Part of a small language model's weights.
Architecture: LayerNorm before each block, biases.
MLP neurons of a small language model. Each row is named by its layer, matrix (up: input weights) and neuron, and shows model dimensions 224-287. Each number is 128 + 32 x the weight over its row's rms, rounded and kept within 0 to 255.
After each neuron's rows, "fires in" lists the words (lower case) most often at its 100 highest values on Wikipedia text that the model never trained on. A number after a token or word is its count.

L2.up1729 [125 110 149 122 102 108 139  98 107 177 116 155 188 181 152 142 160  90 147 108  49  93 117  89 108  86 144 158 153  92 171 127 115 112 112 158 151 103 110 159 111 111 121  92 120  89 112 177 121  82 154 122 134  99 201 127 142 129  88  59 107 171 131 172]
fires in: "and" 85, "had" 4

L2.up475 [114 140 194 121  83 121  65 152 175 109 119 137 113  95 123 134 155 120  84 126 137 206 127 130 116 105 141 137 133 123 108 111 150  74 120  79  93 168 149 178 130 103 162  89  84 178 149 122 133 128 130  83 149 155 159 104 134 117 156 122  91 113 176 107]
fires in: "at" 54, "won" 9

L2.up32 [159 157 173 174 117 137  93 136 129  72  93 214 153 104 118 155 117 122 123 107  94 156 125 110  63  86 118 159 165 131 120 108 117 148 120 122 144 163 175 133 169 113 127 155  72  96 139 182 152 123 131 175 107 134 112 106 121 105 100 103  73 122 148 102]
fires in: "august" 16, "july" 13, "short" 10, "many" 7, "1998" 4

L2.up600 [116 108 125 104  99 141 160 127 130  93 115 115 156 113 171 167 168 147 157 132  84 145 161 106 130 142 166 184 149  88 115 136 101 111  82  84  98 132 106 161 142 111 187 109  91 106 123 181 105  99 154 157 174 118 139 154 111  65 124 108 128 162 131 114]
fires in: "also" 17, "was" 15, "once" 8, "later" 6, "who" 6

L2.up504 [ 90 160 112 121 130  75 114  74 123 182 100 122 155  83 110 100 140  65 135 188 112 180 138 145  96 129 103 144 168 169 122 181 113 130 122  76 128 101 146 156 201 166 104  89 136  85  79 147 104 125 138 166 128 124 120 112 166 106 158 142  99 146 137 148]
fires in: "of" 39, "and" 9, "for" 6, "in" 5

L2.up523 [135 146 108 141 145 117 168 129 168  68  86 173 140 122 137  20 102 142 167 129 162  97  90  92 166 147 142 123 191 146 142  84 138  85 125  90 100 130 126 114 168 138 125 195  94 131 134 104 162  87 145 143 150 143 125 173 128 193 134 130  63  90  93  77]
fires in: "used" 11, "up" 11, "including" 10, "out" 9, "over" 7, "or" 6

L2.up1235 [126  87  90 204 146  93 154 114 165 175 141 108 157 155 139 130 175  77 173 143 179 126 103  98 118  86 120 158 134 168 116  97 215 103 143  95  90 103 124 124 125 101  92 158 135 143 104 149 120  90 205 194 165  77 157 122 134 131  85  97 129 152 102 169]
fires in: "to" 98

L2.up80 [ 43  96 114 113 107 109 127 151 180 116  87 112  97  81 139 142 153  75 130  87 135 133 115 108 138 197  92 120 161  69 102 112 102 140 121 130 106 170 157 113  99 119 132 115  72 141 132 122 130  85 164 117 143 127 171 184  92 120  95 144  86 106 160 133]
fires in: "of" 61, "at" 11, "from" 9, "to" 6

L2.up819 [ 60 180 161  94 159 160 147 104 132 126 156 154 122  80 135  60 143 124 155 113 111 146 109 124 127 150 168 151 132  54  77 115 125 104 110 120 105 138 131 107 125 141 149 133 111 139  96 175 174  75 106  98 117 104 140 174 150 143 140 182  80 124 180  90]
fires in: "of" 22, "during" 11, "for" 9, "after" 9, "under" 5, "received" 5

L2.up836 [ 95  82 130 150 150  87 137 150 171 140 147 124 140 157 162 114 165 106 187 153 109 131 146 117  88 189 203  73 117 168  87 109  60 126  76 102 123 131 178 115 140  90 143 101 148 130 127 124 165 133 176 160 100 134  87 121 157 132 112 101 132 154 156 168]
fires in: "only" 21, "with" 17, "first" 5, "top" 4, "record" 4

L2.up1103 [120  92 101 127 146 129  80 107 118  84  76 129 156 130 106 176 128  99 231  87 146 147 125 120 100 104  75 103  89  93 108  97  98 140 117 134  91 138 121 162 151 155 130 156 167  66 123 171 109 101 203 162 154  92 180 139 130 145  85  42  92 169 129 107]
fires in: "have" 18, "also" 10, "has" 9, "had" 9, "never" 5, "soon" 4

L2.up742 [132 146 149 124 131  91 148 146 116  88  59 165 122  83  94 110 188  80 190 105 107 106  71 146 112  89 113 127 116 134 109 178 133 117 130 154 132 162 124 139 140 125 168 134 116 138  98 175 120 112 129  92 106 127  67 137 125 118 124 130 109 146 186 129]
fires in: "on" 34, "of" 29, "completed" 6

L2.up1544 [133 214 112 117 136 130  95  71 145 108 102 126 159 106 191 177 127 178 106 150  81 181 144 176 144 102 167 163 172  57 156  89 112 115 109 115  58 140 125 154 143 186 135 132 131 170 113 138  86 123 103 115 121 130 127  94 186 118  46 150  89 159 208 140]
fires in: "september" 11, "february" 11, "march" 11, "july" 7, "war" 6, "august" 5

L2.up763 [103 106  88 169 151 112 154 127 107 151  53 128 127  81  81  92 144 124  97 101 114 150 101  90 126 149 132 146 173 143 134  89 142 173 115  67 167 142 147 122 129 123 134 117 122 131  55 161 132 133 145 204 142 119 148 177 118 122 142 159 105 145 171 117]
fires in: "for" 43, "end" 13, "tempera" 4

L2.up2034 [151 132 139 112 134  92 125 159 118  96 143 124 110 195 127  83 128 119 177  96 101 179 184  83 117 172 171 181 126 123 133  37 190 173 139  97  85 121 131 134 143 106 123  91  73 115 114 152  99  28  97 102 146 115 148 102 141 117 142 120 108 153 148 169]
fires in: "known" 37, "served" 14, "career" 11, "present" 6, "serving" 5

L2.up435 [ 29  68 110 173 120 141 174  59  90 134 122 139  97 147 117 126 126 125 143 154 147 188  99 131 106 155 104 150 184 115 131 143  91 142 117  86  86 162 124 153 148 131 137  94  93 123 115 158 133  70 140 155 153 141 154 117 101 111 162 138  95 120 134 116]
fires in: "on" 55, "for" 27

L2.up1793 [192 155 127 122 119  98 188  74 120  58 121 159 146 144 165  76 193 159 123 121  75  75  62  95 123 147 189 133  65 116 139 138  98 117 135 117 114  88 146 220 139 147 126 123 141 171  95 188 142 119 117 127 187 110 148 118 169 124 141 150 135 122 121 155]
fires in: "of" 27, "de" 15, "e" 14, "or" 6

L2.up1856 [107 162 122 134 141 132 211 122 103 161 130  84 105 155 108 139 117 158 172 157  96 161 126 136  62 135 133 101 137 205  87 148  90 150 113 100 102 231 125 126 157 144 159 121 118 155 116 141 190 110 120  90 122 118 163 166 100  86  50 125 104 173 196 121]
fires in: "on" 35, "top" 9, "with" 8, "at" 8

L2.up1250 [143 103 123 151 100  78 170 107 152 116 125 149 107 220 125  80 124 153 163 101 149 160 137 137 105 134 159 137 127 119 122  55 155 115 139 159  64 128  87  85 111 116 120  78  79 129 136 117  73  60 119 161 156  79 140 127 132 133 100  97 138 175 135 137]
fires in: "and" 71, "then" 5

L2.up654 [145 143 171 121 111 135 103 150 164 108 219 131 129 181 150 106 110  70 214  97 172 120 144 107 100 172 115 110 176 155 104 121 179 118 143 128 116 165 138 177 182 121 114 114 119 143 156 113 117  81 171 138 117 132  94 138 170  41 136 107 112 120 124 188]
fires in: "september" 29, "december" 10, "october" 7, "confirmed" 4, "possible" 4

L2.up1672 [144  79 117 193 147  82 167 101 176 122 179 109 162 121 162 157 157 103 222 145 117  96 143 112 130 119 120  99 126 133  81 116 137 125 123 137 165 100 103 132 137  79 138 104 107 108 110 158 129 137 161 112 153 120 194  86 132 141 115 136  95 145 145 133]
fires in: "had" 55, "has" 27, "have" 8, "with" 4

L2.up974 [ 96  97  72 190 146 111  91 168  68 124 102 160  88 150 152 144 176  84 142 142  89 142 125  96 140 137  99 110 160 144 106  97 149  85 133 141 142 195 147 144 171 128 133 113 129 205 122 103  82 105 100 116 131 108 166 143  89 107  59  49  92 101 172 110]
fires in: "at" 85, "of" 5, "from" 4

L2.up1634 [125 112 108  95 132 123 184 135 115 175  92 126 117  98  83 152 126 129 175 177 106 109 144 151 152  89 182 113 151 116 168 150 134 101  86 165 130 126 136 129 115  80 171 149 115 142  89 146 151 104 177  89 149  93 145 122 135 118 122  77  79 149 194 196]
fires in: "that" 28, "one" 12, "number" 7, "of" 5, "all" 4

L2.up773 [139 108 134  89 125 150 145 131 149 112 104 158 162  82 158 115 134 102 204  83 107 152 137  22 114 128 141 115 117 120 131 126 149  93  64 140  94 133  96 115 160 160 172  96 152 136 103 156 173 134  95 128 107  66 166 174 182 143  91 114 146 155 150  93]
fires in: "had" 40, "has" 12, "have" 5, "since" 5

L2.up1402 [125  97 130 119 172  59  98 145 118 137  69 141 122 118 177 147 192 129 169 103  30 127  67 122 137 124 136  97 162 120  95 173 139 129 132 122  77 104 104 176 160  71 132 152  96 149 123 129 112 113 162 152 148  86 122  94 160 113 155 102 150 109 189 118]
fires in: "a" 28, "in" 13, "f" 10, "e" 6, "w" 5

L2.up1515 [124 126 194  95  97 129 139  92  92 170 120 157 107 178 157 157 183 124 119 146  87 149 127 155 123 107 113 127 121 139 122 176  86 118 116 130 110  99 129 145 191 110 149 108 191 174 157 126 122  66 121 113 164 149 118 159 161 168 107 132 113 125 139 126]
fires in: "two" 24, "one" 11, "four" 7, "king" 6, "three" 4

L2.up546 [125 117  86 150  89 142 144 140 128 137  90 128 140 114 110  91  91 176 113  96 118 157 152  97  99 110 143 127 177 157 101 119 123  99 110 120 116 155  95 134 146 161 111  80 137 142 105 195 142 142 180 148 104  40 119 151 126  87  98 137 140 131 147 118]
fires in: "that" 14, "wife" 10, "mother" 10, "who" 9, "to" 6, "what" 6

L2.up1811 [ 47  88 112 246 156 165 180  82 129 109 101  99 141 115 153  95 183 127 210  85  76 161 160  72 100 117 129 122  85 170 120 150 151 169 111 107 170 106  86 132 135 129 165 138 116 111 114 241 105  86 151 117 182 133 134  84 164 141 136  57 142 187 114 128]
fires in: "had" 39, "who" 12, "air" 7, "also" 6

L2.up1609 [ 97 111 111 173  87  93 141 141 112 120 137 123 185 120 128  88 179 161 185 125  28 159 139 125 141 116 148 202 152  90 131  54 152 121 129 135 110 152 162 121 134 130 140 118 124 135 127 171 115  91 123 105  86 142 199 136 151 137 135 137 145 172 129 167]
fires in: "until" 25, "before" 23, "when" 13, "if" 6, "then" 5

L2.up652 [133  95 179 120 100 120 140  92  88 159 163 116 154 133 172 100 152 129 101  70  57 153 119 114 163 170 143 144 183 161 134  31 146  87  98 142 120 164 124 152 126 155 108 125 117 120 157 194 108  93 128 150 107 139 160 142 127 117 101 143 125 193 105 114]
fires in: "and" 87, "or" 9

L2.up343 [ 94 108  94 162 131  93 146 143 130 101 106 156 122 190 167 159 176 119 149 158 134 136 120 147  55 100 100 135 212 116 112 124 155  89  97  64  99 162 144  99 151 142 125 144  86 142 137 123 203 114 138 142 150  99 179 132 134 127  66 122 109 135 164 115]
fires in: "to" 39, "i" 14, "that" 11